Weights of a small transformer language model: LayerNorm before each block, 6024 steps.
MLP neurons of a small language model. Each row is named by its layer, matrix (up: input weights) and neuron, and shows model dimensions 416-479. Each number is 128 + 32 x the weight over its row's rms, rounded and kept within 0 to 255.
After each neuron's rows, "fires in" lists the words (lower case) most often at its 100 highest values on Wikipedia text that the model never trained on.

L2.up912 [156 188 151 109  89 135 106 135 202 143 168  84 136 131  86 115 162  98 155  99 115 131 125 112 145 147 119  56 123 125 121 150 149  79 159 140 155 189  86 122 152 116 171 164  83 142 122 117  97 164  73 129 110 139  87 137 119 164 123 196 108 136 184 138]
fires in: "of", "to", "and", "on", "by", "carved"

L2.up468 [126 109 130 111 122 156 178 120 195 117 168 121 114  87 160 118  82  94 142  98 232  74 109 139 103 146 128 142 123 105 159 157 150 185 117 103 196 166  66 121 109 169  95 186  48 166  56 155 144 136 136 123 133 143 140 109  68 108 131 156 202  98 125  92]
fires in: "of"

L12.up1142 [128 138  94  76 154 103 116 128 177 101 180 178  91 106  90 137 140 103 118  87  77 136  99 130 172 133 125 155 107  54 126 100  89 112 121 125 132 157  93 127 132 170 151 122  89 100 161 125  97 147 124 153 122 119 130 122 151 149 108  90 139 124 144 158]
fires in: "was", "she", "he", "who"

L3.up463 [161 116 119 174 173 117 168  64 140  85 147 171 144 178 102 111  97  97 141 101  55 151 111 192  99  92 128 139 103 112 136 142 119 106 104 137 155 178 113 138 130 161 120 142 149 118 192  65 164 151 123  91 112 131 182 163  94 142 103 108 154 189 146 168]
fires in: "game", "games", "college", "court", "school", "league"

L2.up511 [ 91 136 105 103 126 133 149 172 151 152 169 123 112  94  82 129  96 141  91  85 126 180 152 149  92 142  49 148 139 100 143 106 122 149 109 188 125 113 155 109 115 128 186 180 166 160 136 141 169  48 114  95  95 113 150 146 130 135 165 139 114 159 163  97]
fires in: "its", "his", "the", "official", "other"

L3.up1327 [ 79 142 138 179 116 208 151 103 171 151  99 172 145 175 126  75 103 137 149 108 153 107 121  94 148 127 122 110 104 120 107 130 120 143 188 130 104 107 172 133 128 109 137 124 158 129 191 132  76 154 155 159 145 107 151 133 130 188 132 103 102 129 133 134]
fires in: "be", "became", "was", "of", "been", "remained"

L4.up1319 [161 192 210 145 134 119 146 147 116  78 133 201 124  71 110 144 128 157 126 118 138 154 110  47 170 113 102 114 138 122 119 118 141 140 161 102 115 140  93 100 126 105 105 164 157 172 189 170 122 124 107 172 136 129 131 173 160 154 125  74 184  90 108 197]
fires in: "that", "both", "two", "other", "left"

L2.up176 [117 116  95 147 127  92 150 133 167  80 115 121 119 194  97  89 131 110  98  96 170 126 126  63 119  81 115 106 141  91  98 121 150 124 118 131 133 166  67 109 133 122 182 149 157 135 100 165 157 111 165 128 166 116 102 167 110 102 116 123 168 151 160 128]
fires in: "who", "which", "he"

L3.up1248 [127 183 169 113 153 168 153 143 158  90 132 121 100 100 150  95 126 100  89  78 156 127 129 103 140 105  86 165 100 145 101  30 117 130 111 141 162 167 109  95 106 119 105 111 188 110 163 126 133 141 131 170 113 148 106 151 166 115 127  79  67 134 184 118]
fires in: "of"

L2.up1188 [149  74 108 174  91 144 149 126 103 121 153  84 128 125 103 181 153  56 157 128 146 112 112 104 152  79  92 144 144 143 161 176 141 108 141  85 167 135 117 175 144 168 100 115 119 186 131  98 182 150 105 172  94 143 168 135 125 164  72 104 106  74 137  72]
fires in: "at", "he", "kendall", "in", "whip", "they"

L2.up1316 [140 152 128 140 157 165 111 104 187 101 116 175 132 152 105 100 168 110 136  90  90  85 129 117 121 125 146 146 102  88  92 156 142 175 138  89 111  98 123  97 155 127 137 152 158 139 131 137 150 121 128 122 139 147 217 128 142 113 185 140 110 102 146 133]
fires in: "that", "for", "as", "of", "to"

L3.up314 [110  75 146 152 170 129 100  87 179 205 202 117  97 167  87 141 211 126 201 168 118 153 140  92 167  93 113 123  76 134 104 134 114 115 135 126 129  77 153 128  89 140 126 179  94 191  58 112 112 171 156 157 167 143 158  85 144  96 145 137 162 165 125 110]
fires in: "film", "book", "award", "books"

L4.up1360 [184 180  82 103 200 135 119 141 140 128 168 161 127 159 116  76 116 129 146 128  64 167  93 140 116  87  80 179 125 122 130  98 141 145  88 122 142 154 100 211 143  96 123 197 100 121 135 146 179 163 134 159  72 118 141  90  80 124 106 141 133 106 118  62]
fires in: "and"

L2.up792 [ 99 175  92 168 141  88 134 150 144 143 159 159  87 142 125  75 151 155 182  96 153 157 137  67 124  33 163 100 180  99 139 143 120 172 145  98 190  74 135 128 121 113  90 116 152 106 132 114 175 108 145 133 144 152 137  80 130 111 141 118 174 132 110  94]
fires in: "that", "this", "renault"

L3.up272 [122 146 165 154 110 156 123 140 143 158 131 185 127 180 133 120 160 115 108  77  65 167  58 176  63 132  89 176  73 104 179 167 106  85  56 106 125 116 183  81 109 132 153 113 128 165 178 125 104 125 106  89 155  87  87 155 142 143 135 105 145  80 135 125]
fires in: "3", "no", "2", "1", "4"

L2.up988 [168 135 110 176 120 124 173 167 192 139 131 102 123 106 113 176 130 113 101 149 132  88 120 130 176  95 139  95 145 101 154 138 127 168  54  84 210 104  56 144 143 125 118 157 135 164 192  77 130 129 164 111 131 157 191 120 109 156 144 104 128 151 143 109]
fires in: "he", "she", "it"

L3.up373 [138 108 158  94 122 149  96 139  96 101  75 176 104 161 100 132 132 127  77  81 133 202 147 106  89  92  93 102 159  74  99  89 123 172 130 190 114 144  90 129 124 120 162 136 114 136 128 131 151 119 114 125 154 140 143 116 129 118 145  73  80 153 112 120]
fires in: "s", "the"

L2.up1396 [155 142  95  91 198  92 115  80  81 107 147 132 155 119 112 138 154 148  82 169 170 134 117 131 146  85 165 115 113 119  90 134 141 106 124 114 171 159 174  91 159 125  92 196 102 152 133  94  95 134  73 105 108 103 112 124 156 154 138 138  78 159  71 114]
fires in: "of", "time", "detroit", "men"

L3.up381 [146 106 102 138  80 129 105 136 141 127 173 119 172 176 105 192 113 125 175 138  79 131 204  83  82 185  93  89 143  87  66 146 128 115  92 112 146 132  78 139 109 172 155 138  98 131 101 140  71 110 148  74 128 151 198 122 123 100 211 147 146 130 183  90]
fires in: "s", "football", "world", "league", "cup", "professional"

L3.up334 [140 128 193 133 173 122 135 106 141  96 121  63  80 120 127 121 181 154 149 146 166  41 131 157 130  71 127  99 112 141 170  77 141 145 140 149 126  93 127 181 100  75 145  83 188  97 146 141 165 164 161  98 124 138 147 142 126  87 171 170 106  92 105  93]
fires in: "it", "i", "1", "to"

L3.up1527 [114  79 183 167 143 124 216 101  99  94 129 154 156  76 160 129 133 125  63  98 115 154  87  85 145 162 109 135 113 117  94 140 102 171 161 135 161 101 118  93 185  68 138 148 169 161 127 151 140 158 115 141 128 117 113 121 123 113 102 126 162 145 133 137]
fires in: "which", "life", "would", "and"

L2.up280 [102 124 144 168 155 145 150 122 112 110 150  99 151  97  79 122 126  93 211 118 181 135 112 120 104 166 112 112 120  72 114 112 105  88 108 110 104 115 169 168 112 126  99 132 155 181 142 118 127 141 114  96 101  54 164 170 156 113 153 127 212 173 150 146]
fires in: "in", "late", "at", "during", "up", "early"

L2.up138 [ 88 174 154 113  93 141 106 131 100 119 147 105 133 135 135 122  83 133  98 121  84 105 176  58  64 160 174 197 125 124 116 118 122 121 129 149 142 133  93 120 171  96  97 151  32 154 114  75 131  85 122 107 113 123 138 149  66  75 112 144 121 116  95 109]
fires in: "both", "those", "of", "members", "teams"

L2.up439 [152 107 120  98  79 122 129 156 187 157  95 110  28 107 100  93 188 148 126 148 122 101 181 131 173 147 108 104  24 134 134 113 100 142 169 144 144  94  98 121  62 179 122 148 162 162 151 150 121 132 159 133 104 104 141 109  67 125 166  99  97 158 115 178]
fires in: "as", "of", "for", "him"

L3.up371 [174 134 187 132  72 107 153  64  99 125 158  89 166 169 109  62 111 145  89 144 226 127 108 104 151 145 118 134 121 127 130 199  83 159 156 129 141  63 151 120 148 153 170  76 154  70 138 113 133 165 127 144  83 116 118 134 138 135 100 122 133 105 166 150]
fires in: "born", "0", "from", "running", "recorded"